MLP neurons of a small language model. Each row is named by its layer, matrix (gate and up: input weights; down: output weights) and neuron, and shows model dimensions 48-239. Each number is 128 + 24 x the weight over its row's rms, rounded and kept within 0 to 255. Numbers have three digits each. A neuron's up and down rows have the sign that makes its largest values positive.
After each neuron's rows, "fires after" lists the tokens most often just before its 100 highest values on Wikipedia text that the model never trained on.

L8.gate338:129134123125169115130134144125153123142119119157105118104120157113123128116170143173128136104111108128107124147119133102166135141169097147140139130138122147120111116143107108086120141110134116116134070105140126114156125141077119174166134121116119133123105116127153157113114117161172121123208122143121137108129109101110197144127111136113124148148155124136154167118129161159146125142148124145186128087092131091077144109127148116166143164114158153069131121142155171176124180130141087119113136178103161135134133106125133121112081118141142120096149095086133162120152106155116144123
L8.up338:129164122163137082102125161119188150148122131118151145101148137118111124139148195117132135129131136116159117117140114165123134109149139140128132117128130108150117127129099164185126138125170149100127119125172129174155132117142145121118154149116147137122116103110130103138171099145157115117131113139130116129111086153133121150183140099123114152092146158120143178118096133124147139081180145091152153123175093130125166106155098117108119173140158115111155104155148104127150143096147095104102162157137142161101140121139154169182115118073115107134133146131112081153111109138094149160
L8.down338:110129135117125131105151115088152108121138105120110152131149136133157122096103137103140107168130118133124109113122137141132123160114102173157072114130140134133113073105122124115119151093124095107169158151146140146127138162138123137121135123144146101182128099080089134119111096137104134149112129135136128104124127144117095127141087093100123183100094116100108177115142114139126117086114121199142109106162112150116108085107103087156126121095100170133144150155124097064128168102120142117149133109163196119123129150122136178119129152138131137145129148134102082106150106101134118155
fires after: "19", "20", "4", "9", "6", "5"

L9.gate333:169121100162102139124122165132174153135134128136112117168122127100144105147148128095144116129125129115128130141156119198144110135112147098114143098146167149067100137140140150114136133101114139160121101116105143100104140132078126105165131154114125122158140124112121139129156143130114144136126126137104111146153065126083121110111141124124134086139140138156129128099122107113129119109177180145114119114072128138090106172118134121101150121159161116087106136163065104140107106170121166173133188139083135152131134119108121115115108132131166069135121080117147107131145161112078125128
L9.up333:124111148095117177144160124099144126103130139140104108123137145136106111120144136122116134167110127130135118112126154084155120167136143123113102149127110158102117064136107114123156080146162102072154125123113144114095134112205095151115118158190144167118134113109158118104107145119101144127164143184136116100150124130135137124123126107134108126094167088141130081096127121097136126119136168132126105166092110141118093141113136142125123137154125140140115120150100084098170141134105142166167102163116098090143124119081107111144112135133148107124155139133130120145162141133142126112
L9.down333:178103126141124121125138106127169103136100134123121125104122127146161103089122160178105077130113147106127118072175096098164103122117129161105097143159133126113123125135116083137150087113117169148112137152121145127150151105121142174126160124139114120092094107135113141118106117130123148092146166142136135131112131100120131103134115158092159137128121133106088122165139158091126110142085112124135102100107076118148122134147124156151155141136140144140153182146150127105121118108130095110140146106130093149122095121096144129174120164094173193126147191115157156128117155118143132133
fires after: " C", " P", " p", "p", " H", " "

L6.gate210:075134129087080128110177135146137128063168088133148133120103130125086117134128128133097119104152130080127184152129131135127140153095127125135124116127170137155119128137116161123133113103109161152137105097127120145114095100132101117111100119106163109134116130116148131100110130125156124129112124157124163133161167117083130174129105119147134122098121145137195110133125091110108158126132169097138117121101101098150102157125095096138140144065075116065086076120115141135160186161120124141154139143135130137133149119102108137149133147138095100120129154086066145164160175135125128110
L6.up210:157132131133134147077088099098152132180151095156122138124084124138111149156137169119131125064098132145126175150114169127130120127143115183117149152131155127157122114132139152102091141128147137146117125135102116134135095109127114160123137131104124078132140157099093133106113124138171146137112147155131150139175144140104098124148099142128123166120131105115132103165123096165100112092153101120131137138142139135151156126100144134168131116148119121127148183215155178155139148109127119123118132155135149134138142128124113130147144133135118151132153134135157163111116093159121079152
L6.down210:160143110113178152147114123108082097111126112151110145108100161182151131146123120065122152123111143160091114144142113161133107126108106117106142146133111089120151152148144172079111163071156134142096166125140091103109101124122159112133118104113096128098138119116179118075119113127132093127143100111110137096161164119099127103082111135129150126158088147133105104127127125137148152134159127150131112091150117179106152115178166129127118101114159099150141127125098192143091130121136116150117136149147138153122107106167154177152126136110089104141147131143147136115141174068176130124
fires after: " sp", " T", " Sp", "ro", "w", "y"

L4.gate279:166148095088143131102145113132133112100117141092106168153149148152093126110121091122123119169102148136141163073080119168127125149126132127135141156151118156111089163101138128118125155138150145137123102105065131129098126142109133174156096161148155148153108061105153116113159170129148126112103101146129136097137113097159157108132136142109091162127123148146073159095115125120073122115127146143106105165168125122108165115134115125104180166131115142109145168086129163142091107145159166143140133134147115096126120127126150159095131104132151124132120097118100069122130147141101140149
L4.up279:157145091146123131158117130125154104130162088129123161083163152127132131118108095111152074121107174136145155082168097172129129106128116111109133092099133139116172129126177180096124112126108156137125133098077153145119106087105133123142108131105156131131087137110163134170089097133125071132106155145157095152107135138153117133175089125087093171132089164156117100125133154113112140154129160099150105113132096153123129116143135124077114123091082110116137166115126124101172087096127150127128145151135091150088121112113115119112142136128148109082134112111148139139103113129118124113
L4.down279:161112163120149154114161142074121163142100112141134140121146118155138089133077080106143140123149152118140104084127159180150117094107104119111101144146107150138105139148156132118158126144097111138105123124095129127155171095120136112147092131150107094129086158126154138129128139128136077114138158134105126126135123109165110132154114130119102181098110175178142106130115178146107139181096105132119112102119120085148109119122124139108104137164104113139081156138126081095114113153138127158128109142129138112135100138110167170109164098136140122123141123070138155161093113118119106115
fires after: " b", " B", " W", " P", " L", "v"

L8.gate111:126061121146138129146133133131117141116146104140111156100128097121112153173099160092135092133122110131092102138124089139106141126111148117167145137100108156170142165109122135118102109156157126121083141174143170090156091130089134130156130109166144104122118178109180102133117064149137116119114116114143120095102092119105147141160104142117147149153154140127166149113119143125116128115131180113126168112134136144145074137144151117107149161108157157101108102097134090121069170108136084113137110118112123146081102129138098153099061139070103145096130132158106144115115130134132126118
L8.up111:093098116107162116131138067109153162157112150132148129149146115108094133115107117133111108167138071155121096136096106121140150092159133122086156176148132124084143151118129167105113142168129152145140120143144131132093116091186168117104125140165092139111126126120144105114141109117096125127125119146102124119187099123093167116095172157113125157116125154130131147147124116087144164138065132117067120111092118113149144061116114128100119143128136101129150134091095129119083142142096102092140138109170149071138114135164107116145092153118128125079111099126125135147129111090140134088
L8.down111:158111129120090149087096160164147134109121108125142121092138096118132107105110085116135111122137099114135133115120137133183142114093103142068099099139106114143126160121138090112115119093116131151143122100119096105136143150116138115119102108133123148158127124120106122135142164147104138132118107127089128161126188101122118096125148122142152130124114138148110132116155102128171160087061101131155129122085140181131175165101116138126101112154119138154116122094106154129157135163163186102164114137100147121131115132090175078174182122121162135136120146123138118145137120169132140118
fires after: "20", "8", "19", "6", "9"

L2.gate204:119163144112139091104163097140108130100111126088138146154116140137150176154099192141100175144103115104145167174104159113126119147109145151120116101125120121137129134115126120168069107104142133105084131126094167123101135161111126119119141170141147118136115131119120144176119067124159156133138114105143133152160100071146117160115155139097106151132147140117120193130098137192112171117092117156129098170143155172126146117118128125112145131130101117132112110161137142120098114166114108122103154143091174112178095079171163109154130131110128149134104123121119152146101133144128166148
L2.up204:097115126130111136104123099150119146125141106159135107081149125131159128136136134153159135093158138125107119150180105118121150105104120154103130113146159089116130176106132089087107128125150148119129131130127149152102121156129123120131181131159094102122117146139119146154123120101115162130100150141161131051129152137143148129171127124123152135119068141164154111162094126068096139150164142130157126139115106099134117142144150136102126140135111120124150132144142141138116145117141124131113116156107102207083133131126152127163139137109089085148129151155121136147127107148136149094
L2.down204:135130134121130131137141122116085108154132117136162108076094086095184126147125141152159138111126158138140101121125170121150164090120148132124178133092100144152156118117149083136118090117107112163097156163104108108176187119140121142116126149169138121116157122092099136157105076156126094123104105133135107088119134179138132156102132093147075141139059117126117134153122131132132115137155089165162113136125148128112126134147113147137130109116134086112143117123127150140137138139124116138108131126104135114138155145099115136176131141085141143124127142103106101169095142126075145114
fires after: " C", " Ch", " c", "our", "h", " ("

L4.gate133:149141120112132146132112126142114069161157137149148099171113148122112140123133148151101120102153141119166105111167141140088084146097128102180137104162142102098105126112123151122163123138141120141157159101124151117120113152121099124164131159148150172129115143127129141092095143144154139125140127149104099138164115116145172088139119126155160140149126125112158137121137142108128147111087176129130143107130078099158153105133112171116096198140152088194146092079099178132129125112119104166126162155154116136120129099125134094118115160122099099128114108156120162099082154142099147127
L4.up133:140123157104159100115111139122140131125123167135104145092113127120104090111115134107127078115136123167088169106141116146150101154103137130136115103123107132149131130092102101126132117107127154137150153153136137115100143104086158132095087133173144127135135139078112137131104125133086164153133102175138132141141175180155119111081139100165124112109103126103158186122145095099109176157110108101092158100149094120127096092128107184156138145153096133165168130165112177128160145110136160146118103142144101156137147087121136118127097154113126164129143172140108103095127138129121134108
L4.down133:116114136092130135151107156126103137117143164115121113129128128111121145069149104189166133146126153155115118118115122141095164131121107143160162105178127127153155104133121149139144098105112130082117166084129141149127118122164097134134206138153130102138132178133100134110140093129123127120154131144142139086146136147126116146158128127142126145132156145143142145136131117112125140134101125129133117153153146103124116128111102166119114130150164105108174133154096156137151108135116127143100152150174112152100151134108155106113068113092124112170147125146163133096131156099120061145
fires after: " (", " un", " ", " and", " m", " to"

L2.gate37:122148115114110149156121119130161129110111124094099066133123103144117103100086121176138109164153090142127130115138142138122113129141090138115122150162129135134095109135136137123083133146167100138123114129160137111107133154137172125111109146108108100124127100115141134104131131134167105119103087125136095173158126088139141131122118124093152125126143114155147105187088143105142168126152137152139109142130096117166101144136145132103134088143103140083125096145120133115125100118185174098125072154114107124091103135154102109117119122119135102103145124168112135096128131158159086153
L2.up37:105129093125122145145117105118092091137091153119104102165141099146156119085076130126122193146153099139117142099097118129149131170135130145139166140110096103050086108135159096122103146130113137179126166125120142119120126127115113176169153173102131107148147153168121132151171112148081147158119118156154110145091145105115131122160094141125120135129120094143154098124119091135143153103122097184116121134112136104185118153136134117118119125157127152120093106131114131161157091101139109149127132166109129108137131129137129095134156134163137106129142166157088099098131140146113133112
L2.down37:152148130106125107110133111141165131116136161081174113117173177110130130179106114144113127121066142112112083127162145137132142141166100122126095174139125119127151161113140082171160163098141116101149167103157140130127153122132174135097118108131134141177147158147140138113155117146113102139086108137172111125137133116132117151107121113109135143129134122131154151117129128115096101142161125098117136114136143111140109140084115137162086135143099108088131108139130167151104128113113131156120155136164111137087181138147091132114109123137108144127123092159143120124148106161118150180
fires after: "r", "m", "is", "ar", "d", "iss"

L6.gate123:113153113137125132114146178181126145107117151071158149111102139144109088156114120145096110138137123095137106107132178134121151137127110131136177096137153099147135112118136129138113133142163160146155099104149128152119108163135133169162130186107116096127114125139145135171121116100120134136111113174099125141144131136123126118165142142120107106103110149125139137133164158140155150140128143108145074111163143127137149173152106161080116131104144166105101127146112100151126147181111122113169124120165099156148110152154132134146145135120108117111155124133157113141110095138098194161
L6.up123:161151092162068149145104139136148124099134117124165097127128134151114120125108142102120127144120078157167130133127118137118151129133103120114162098081144128134145166112113114089124140088088118122134161162154064078109107131119099124095146153108139113122166112139128123110164108131102142108135099071119155142102143107167175153121139161108115116152086166118107127152121120119132095098111148164129117133147108185143108150148137087092138137149122139149113138147117132103128141143127140094148152130099113111136129096129146116118128099163118100140129125135128095137126105137136132117
L6.down123:133153124117164112134076148170102138092076154125181159124143103141136105108120143124157125111141119095127151145141115151155128155114096114127215104126102140115117158119101109095149154125122133145138087118098159120136114151149132093112116113113158109114088174147103126098128123124152142144166080149130141142125124137121135058123125123164064124119114160169123129173108117155087118137100124122138122148169152111131118136126098127156118098161084120149095129135174119136112153111161104085092120126120120143119150104089141091126084185120127146166141112101156106103120125082084160093
fires after: ",", " n", "res", "n", " was", " kn"

L2.gate658:145157078146096110101090127093122122156137141102166138130108144139131131097128161123137176118141115112113103151079141105130109110124126155120167126117105152122132128107135105163174100158141083147112145130090148110161147152113107124107135121138073132146076203107140183090092111140130134156138152118168130119123088118141103147124150100144142129142104144148112159129095152123067138137151148079131103146136143102111092122111139105162112096167103109130176117168130158134133143132126099118115135125146105131101120130133122167127129127142126073136142165119111145096086070149142127109
L2.up658:142134148133109135089096149133095118151139076117088071114150126123115173138127189123139139121109136150090172106114119106153120114126124131143154119131090113120127131128153156122141138126114200152131128103106095091094097111119079115135137143138126137173135134162123135171105115152115134114136121144171094071097121119152195170125150141123184149159126141151125129087108146142155098138100113145114111099083186128141092114118133120144140129163138115129147119117091086151150112148112120139118145160134097130146156107164136140195130156139170101099106134181100161179120117153118121113
L2.down658:128111168145098155110149150127213172123163128113090107167141161163100145130101130106144136141137106089111133119117157127125125130118094111093133114123106102113129143096095125146115069128125101123104121104109092129114140123118154116130101155163102123124147127139117118119120122155126135175163153113148135158091123162129122115133147141146124143092123109128127091081136114128103086111153104119067129163114159140131165181142154105138165087135096152140111152096124128158100139108184152112157119116164099122136123109121121151147150105118154110129129131114104089159109107111142060124
fires after: " g", "iv", "re", "o", " G", "l"

L2.gate67:133100144104143128153097139107106097159120140118139117117102163180177151104145097128147099120082131134123138103135127150135114150125137120158141122133123118089176106137143069124146118148183108155128140131118175121092142117103171108161083126124126124110155116138155121066123150157108145147102087135070151121093079134126119125116134126107133171075128117097123142128180174106101104100117156143103113160137132162113107117141104206127129137092095128125153115097121153135129128119139140143142132076153098115122155137157088111143137121162140109137147127135118134101135110133116112074
L2.up67:143150096135148183124132131121157191104125165121132148127135119112138125137131160139137110129152092152109121127131080141186102156160131132161107140072126135128144161114110084128116188130133115114069104123132123116141144148143083122125178136139131116132098102127122152149085118107124134134125142163104104150102102130148153124139133132124161102127127132152153122166107109141103133154119121134166145135126129098122129170117109137094089124139103123139135122130115194149121132140146153134142151156125138171095101132128130144112102101134124131154134111166118116128151169101083106103
L2.down67:117123115127146121122142178120112107109161111128157123139102121104124153092150082177155101112158099107164148099147139168116136186133155134137181139116114118109159143141156137129147154137092130148131120139127144128128162133096150113094177115181129110118181144143101124090153155111149119133126129151111110127115137128152138108064165132098127133092078080155136134119129128139100123143085134135150187148145080128138101145126144149155100134124102083141139116119100145130133165181149159151145129118132117106141103131136064171104142081102094114102113134122101158101141144115159115109
fires after: " (", " \"", "2", " ", " O", " T"

L8.gate321:163108178117108120110130125078140105109142124169166125125126156144089116121131139120127093184111169134106144147150111109100127129141148124103142129135093147091130152154127153143088166101115137129102156099101128125131114113148121141121118095141141156098106131137098126142065109099128105117087146119146138148097129173133154107131150108195129133119148115153130121134131165108134209135153106143120125099143117108124149125132105116135153084155138085103109156122086164155120160145129121067122168138169150140107117121109125143095118106140113137068072126138105148131111180130081113091
L8.up321:140123150137138168125099082140118108149146130127106108158098131115157110136169130131087117117166160108130135174154085080144152119130148073137168119102156103102165128144173121117099139140172103114105144169148142117132124152137118130104109090145080143125097098162115119131127136128105134086169122117124105112119110131137118145141103120102112100101109153146080160146116114126099132126148120149126131124149107098108224122123151116134125154108124122167094145116132143117141156166165115120149124147168174112165160081120155121149163168121159132100116124132128115152155118125156102156
L8.down321:104138092133128107155132152103090079137128105100130058111101123209076123152113122133113128146118128133078122121124118113077140138142100144074110168129155109101160149127141097134139153115129166116120089131141099107110148175133126104131121131122115124141122102131105114140130114125123110088128110112173133192122130131128161159159098147117194096099137118125165143121140102150125131131168117121144146118099161096123116125131146141139161177114157128088114142163132136101095128167136156135127070120119155147146070100097149139117121097121129084158146111097126140139145114113179113129
fires after: "9", "19", "20", " I", " ch", "4"

L2.gate532:117100121132111126137126129134151124141154126138090149158142113119106110104198109131169096108110103143137105106104124112157116109176136132112048127112118168097107133123152164141156119117128132165130133181149126148118131141128184165119082170136119152156126109112138126112119129125124122084118093133124094138165135101105116119079069115130140133131104137112100164146107134166131142121131116133127105148089104143092151164093112146138096108159148145123138103123135116144132155092143174127131131094127155151087108127120105120174144098111115123120137161130154162143097107107141124099
L2.up532:162148116140152146131104135147098137086120145152083129128085110142116160149094141134147173137118111114144103133104139169089142118106172115132139146145108094131133155128139144160156100147170157122127157089117146103126147098123106150144151156110124140146122135126104142130057172134120147116078151114121144126128110171063154150131122093121076119146109153164144125117120122151121125137160137116173126084108118145150139106156105147103151098101153086112116096116132139131112140122109160143146109136114145106162121125127153127089133139116134139127108153102137123084131146099115147138
L2.down532:110124111136137126149159128145136136178093153125110123134138115117135149103094117125130147102117118113157157117144112139147168107114115116116144138077123124126102142089119161147095086084112117120126103139125141153134108116149168159099121152116092100141145107128091134152163136111098064112123122113067120181116163133150152150134112158116120144137122124117106170137171125165130127146125146122142160136119159127139143117130101163081143146125126110193106175163165105117132142116121150092175134152143134146089144145147094110143125149125147135137152118139116155162099095114170149102
fires after: " g", " d", " D", "-", " Sc"

L2.gate459:146131141121092123100122155125157151087141128111102161088163076168149124140116153156130131172138150113109128104133133154131126153155063149108132145080142092137127126175163140125100137153156168144106142157128102143088159142150137162152153162138149153121120140155153185096110175168100168122092094165125132124112164133086100079127119147115145126150166159118153128125137122116130136141119146137168109152140122129126125131152093120135153150122148118108070144105105125150116143107106175091158097118115120143114115107094135151141111109148112133108132115187133091122123141151145156109
L2.up459:146104161123070104134081188095130111105082126166129145094129138127137101162141146097137112149161159107080150107172128169124152128161150135152124113142154145148122118129124131127108108166150160130161172096152133126144120108142139138111103138138124114119126178139146127120117110141115132115163120146156194143185140125143130120165122158131145142121151136113112147165125150131133174099123122103118116145126129144105118192133141123112143110132136174159135124090140111112131116148102119108125106126109171090164150116140105112156128107184147131092100113142109122121095126124128142155
L2.down459:122155144173143128158114145131117126095092185113136173123145121130158154122101132135114080152133131102103095130095124053149158102133158157140137089120130114117137096140102119110131124094107152102099098157112140098098124112109101142146116157099129139108123151107108149094116120141155100129106117165110148130108142136089124124117123124130126151068151134169159118098101132133152146153137161130122104157102150138162132175135119130134113129139116131165130088132104111158146137132152156111144100126148133144116149092093098161157088132145150080097162096107196151140148105127133156148
fires after: " N", " n", "N", "-", "k", "n"

L9.gate662:118127070140137150126130178175131120125137155143113124129154125122102127100105121146144170124152148103147157126139069136098125172118113120138169102148123128144150105116116113082128096185156149156175113145104106134104105130135088113129162135108112133143127166091153128140152116113135112115121124095115166128138104097138129096176138180130111110109127112077087127110114129144111130096156106138160156127120152102155134139167076100136153149115089107086108138086096105128100130182132163126111164098117134136123164117176152128137096118154143131129124128092171132118114124157148101149
L9.up662:121106075167113142109136146112127098164126111141109131072105130087102095109160155129120147112155146083131110146134134134130118130079111137123136079133121099137144132139137149087119152133157123106114115113140134147157141115133110113145121142121105076088133124168170171117145100100182124099117117095091100081114101159121155105155101134148102155150130113100146112135142085092106153145116099101126163139126140116173110098121137118114122169144094111101143110113118109141146157142126132102117167114054128141153186105132132129177138130137149112119165130120103102155115091174141141103
L9.down662:115125131106127141127154118100125162170080107143159166079147143156120120117141088173151145120121170086143090128141111152113126150101136162110154120133128126139127125166119109169109149158115090121142135129127168153129135152125111095102167136110143152130109146128127140108131189135101134089110117125122088092151117113149150115089147135141130131155135161159085118111182134124088146114134098120140092132091177122144125135170149158101163129134110111109097116115109154112117115080123122101115116126126076132136123157141200130157134123112129134117141101116131148110135152126153141112
fires after: "b", " B", "st", " b", "ab"

L2.gate309:139068097104119108118115071141081156113114126138119148125076092139131145143143132135122163080126126148170120133133126149130125121140099140071163125120138108121104116116104163140152109117134086179155116106118152141127133111086145114130072111129127127146142151096160091119103126083140129075098137128148155084122117072126121144129083128127121145178122107088147130136106152111133148088139130129133137139151144108123133147142149126153116101146099149125136132097102133120110111132119151093095113095140149128095102089137121142189152146141116095126124119156108160127112143148152139135
L2.up309:148075127108167132086129090117082157107150094106124124127141114152147113138153104116142143071109130134116109126121122103122150113126135125082105106139135158142118150119148130113141137116166097125115175185136159114149070120095156140120105156150137122120129144112184146119141113152161150087134115143130119123117149098150089105153109140144145134139081112132096159099110117180104103113145055097124096154088121143154139133178107149157121094082185127148170191112154131156120136144123068086151100143121105129101100128130181162141154146137113156097130159146147179122130100119110150123
L2.down309:155134159097151124160106134095110077106146154135087128156155160142084153145135148154167124153146154112116148096118107121140123104125140127136127116135120124117160132129159111118120151097132141119151100155141129096112149128155152163146086123161133131139131105165148150133122138148102127141175146115101136156107102132085139121093097134125162168136105109153132136174135091098187142139151122122134127118133159152146142144091107069115149161125162110130089078123137119111138097163159119141126093175135098144170094098097148112076116118163121115098108137112174136130125124083107089102
fires after: "if", "rom", "ib", "ap", "ro", "y"

L9.gate655:117134114113102135143117144142138127078117134153132119104143102126135167134156117142149142130160182146185114094101106125147168136139148104152163138087164150150110114129136139129115134152122105109124086128133136154193145130090121134117090142118115079101117100123155135126141106132107114117128133154133134124121095151187119107126123119107129149124095119097089112140141119131110135120142135088133146117114150130084113129137127155153162134129163142114078149116131154108133145145092131186111111140102158127144079128193112125132137136101091177111086159121084122056177141161149163109
L9.up655:140141146129108132163173116144097121117108115187142138108106081113134143136130111130118148129130160147180088125128141128129121160125102119114124116103122127106097150132184153106140151150125113135123080166141140126125127133110107136139102146136137131130136133105167159125122146084126140126109137159144135131093123125147127122120091106101118139141098111089115144162148156112104131134151113086136153093106115122129097140159177117117137139112094125107065107087125163120141107165184148123125130156158179142146126117134119101137142188109092118076118123131121138066155178113109155122
L9.down655:099132121125121160135115095069147142116110126131124104096078124107121141117115110150130164153130139129084129061112080103115165163119122096147127125155093134120092159117115149143153101096105072169086145140073158113104125144105118117136147097128147165139080146128125154129121124104143097096135099080120101114139128129129131143129136152089119123138116096078186127098126111144106113154106148078112107155149106113171148080120144119114158158120102072134107178115126164126121121137156126110173140132150142135098127112115090131124130147130089104165143122168112113134114126132112136137
fires after: "19", "20", "ang", "5", "8", "9"

L8.gate381:132130103114107131132152141124170147200142169104094155135102134122127181119135089080149096134138108112104113138164180131164105113142179093144111117127103130124092150136165137132118112112086157145114120132117089145114142121088145122154107152152162086167125108147109134113158108112100095079122182129095107131126114120130168134133103154108123150153154110152135126154132147131095110141143143129157143141091135116111184112154149121142188120136160104113121135170152110133150138108150144117091126115145156124120112157127109140129169119128166123125078096121107141132132124098092124087
L8.up381:134143128098171121128172091115113178095131170120125148135157137175125111134118138125116164167151114165128129155126117129148063157127122101132101089135110126133140135095094140173161121131147113155149135146112117144155108122113110156161208126143105111103111114121118083129173096045111116152113134140158153108150133132114131060116127120130130121133078138121157116127138157107146103132122092111122139087148107160107136100107103120139117111149157153109152098155145153153136134144103124150125096115121117169091116133132128159108143167135149158123129109147169127125140121112088143150
L8.down381:121160163115145138101130135162175133159109130141152155132112086157152188169133127112132134106146137194103127097140126108131126142108110154130000173099146140139091125144107133151122103138158114119136141118126109145135124107105133149141124084152096120117077133128132111125155120079134163136164138115137111130122149128119126134123144116112135129106134110054125139162121096157130107118119132100153153133118082144161106124127128165148149165138137151161138129135124139116080122113106098122128128117110118150132148155139143099149132099129142135133145163125114164133092151119134167148
fires after: " ", "0", " —"

L8.gate267:099149167144121134122154157134101114110140082150101095103129163145124132120103145137154171133174100127084104151126150118136137153116129118142154131135126098135169139175114095115145171174153132121073101114152146119121106135093144172074129119140123092156118113132129123122130076154061114123184094149170124134139116142144150131155146146147119137114096111082140141160102137135105144159089149147147134111134121118126157131103151101170125148137151194138124103081123128106138107160157098105142122137152145193151134128100118121088087112074092110104141089118156159137138138134132118156
L8.up267:115114168092133086100150159099143099130152117099124149131126160119142143088126120139154139144130147157133155077151128140132142105121144143090135138140111081133119097154160111095138180169124121121119142145130139122147108157121151170097085150114123150154117150151108129187164123101095111158131115174119115150167063094121099126116155132162170135113153134098119177150120113158085122132170122144095142078149117150163120136139129156118133125122133135159138112095107103105086102094099105053161131140163122165132136138107117145159126118114135154113131126136114128121141143116127141103
L8.down267:137129154073132113110154105105143105155114151105130147108113181112176139131111130110123102156178114162133088105155150092159147140143089141117092163107153142143113136127132098107112155145145108121172145124184146173154132123153156125095107111097111113152110141100130128131094133157121120104126102145127108134143111196124090120117117122128099175140153140114129133140117124153138103165105100170109089107132101158174103111165128113130123070131105107157149097144149177112067161091111103129156113127155160115126126160152120112136127135081165154158157164178145167116104147138121119128
fires after: "20", "19", "8", "6"

L10.gate383:158161146118119093121148152166106133078142141165125113102140147154142177126098156125112073150153146149149116125150141118114118149126154163109115142101129154116144120152093089130122100133126124154141153125112142178076166169128144139154109155157118111111142133145119170082137119129086094110135118158138125149160124153090136173152074112126093157151162168132160156087102115159126134148170127116116164081122162157095109159151113144112130166144116121170109075116117118159125150128101119129070132142125143140127133125131109115106140177157098126112166116132122119132091129114113150135
L10.up383:206094108113113148130101080119138117135156090131115121141155156129096125143148112099133117150130109155111139126174145138139200152116088133138136110142165113117107150142107109148081144166120133092124154124153101137096118205095128142147141097168109137100132100159157128118116109153123114129100120139166168068147120153125107128100125106093114121130150137099103137157087139117161129113132152154100124152126094146094091124076171156162129121111143153101162121121145143152117148124115138125070075147098151146139095118100095140131099142131138129145134169145123146135145165108106118116
L10.down383:158122121100104179126110142129118140176099137166142165161118176101128093114084118103151124139095168138116116106149128144131129098143127136168092148113103199138124112146152128095122140103118153152116156097181109131144128121119118138131104123168161140171154129113183132133163085124095098114119137117154119103123106144147189128108122114125105153088150109141141147128084115104112154086152176160148123143096121165154138164122143117156120109147133146128119109166098142068098098138131152139129142133115139125131132118108168118145122089145112109103112156103134182142118170116134138127
fires after: " c", " C", "-", " F", " "

L11.gate616:102139116086166138136134152111154115099117142125119108134118156142147132112112095136132135127133130110062168102132112121170094108151173116178148136126119091133152107087113099077138138118128166145119134120109103087111139176100121099181103090126123109179149101155090113138158129158132146140146156141177134125101128085065122123131142153137106146092118131149108159106094103112132129138138135147151081130141113119131127131075115142119116078134083169089094137100100134144094177108104129138143147114141148101131103135108087136122121131117135124115104137129112087108130145124091140056
L11.up616:143130134116106123111147106118147147114167147093117118173144122101096120122114116118133120085146153197129117122173110102075157115133162095117165112147116134142153129134164088133135094140137139178122118097090094137126136127114134105120159163087122159133120143127114102059150117134063115148113147153119143141151104122139155134146162101167146146142103144087141154171132128101102165118144071103155107145109130112114071127119128122145109135130137134115107108135115131132138168121155127161097121153148099147111108127139130125093143152138123133173140089097146110135108165161104181092
L11.down616:092136162076128147119173145107149176145137130105120132112126166120144100121076164162102136141116108139116139103119083121143158127143131137078132112147091121114120111121095127156154142106097126119105144132090147107136114134130152151153142145100140092129121132140123112135121098121166151105112136165098129149101161115137113137147134113116146110089152174104154101150133110125157126119095206136105150106134109091160144132130119126117101100104071168174132121167143134062157179127143120118133109105131117090103111162138121166140151135129115085113129105143130147104117107102110134122
fires after: " b", " B", "b", " R", " l", " Ch"

L8.gate271:120127122112109145178148086090118144126164111109135142122102120110104100128096111170140098168175154134136109138132129074125119100126133131135157139124099126146181144147134128106130132121102145132160172179106129125132149133114131171110126122131129099180099109157170081121105135140124138119121155178143146165138100104124144108121080106083122117136141148098122151174135129135104200114139142133134116121136139074121130136109107157104153093096116112102137115105120138130151079122153073098154157129114198132127101118145075097103092158119132143119116113121088149121108188173088149127
L8.up271:138129131141105099141119109091114143139102095098110120081134154136124117154136127163064140151135128122095123143145090139172097102127178095132175162124126096155084132154162132119163139166120163125119121142165122116088111153167120135158094121123123140166130114139159095141087130137086117114077130155135113143148108113130118109124114140108128106125147116112153105124162159077125133129141098129094137133120105117124118122111155131152168161108124141078105095139113123125152112139169113148124120125171120120126156101115125136122166142093081125151089119130106126185138132136120141120
L8.down271:103113132152124090150158128101161148079160100117155149084089087132128083157182111149107131202129149101118147154110092123138122129163131120140119167100135140139124114165140133124131136121114125077098105173084127128131131134133126141145129161140141177128169141117141170123122139071120169115126158148124111152169136128119162123114144137091137124135127101123130153187162106128129117113176120114138130113110123092153146123135124104163121151137112127109151119064148131083136124112159137120081115157162108129160092101160168138130150135133119164147111158102077113116177148165129138126
fires after: "19", "4", "18", "5", "9", "8"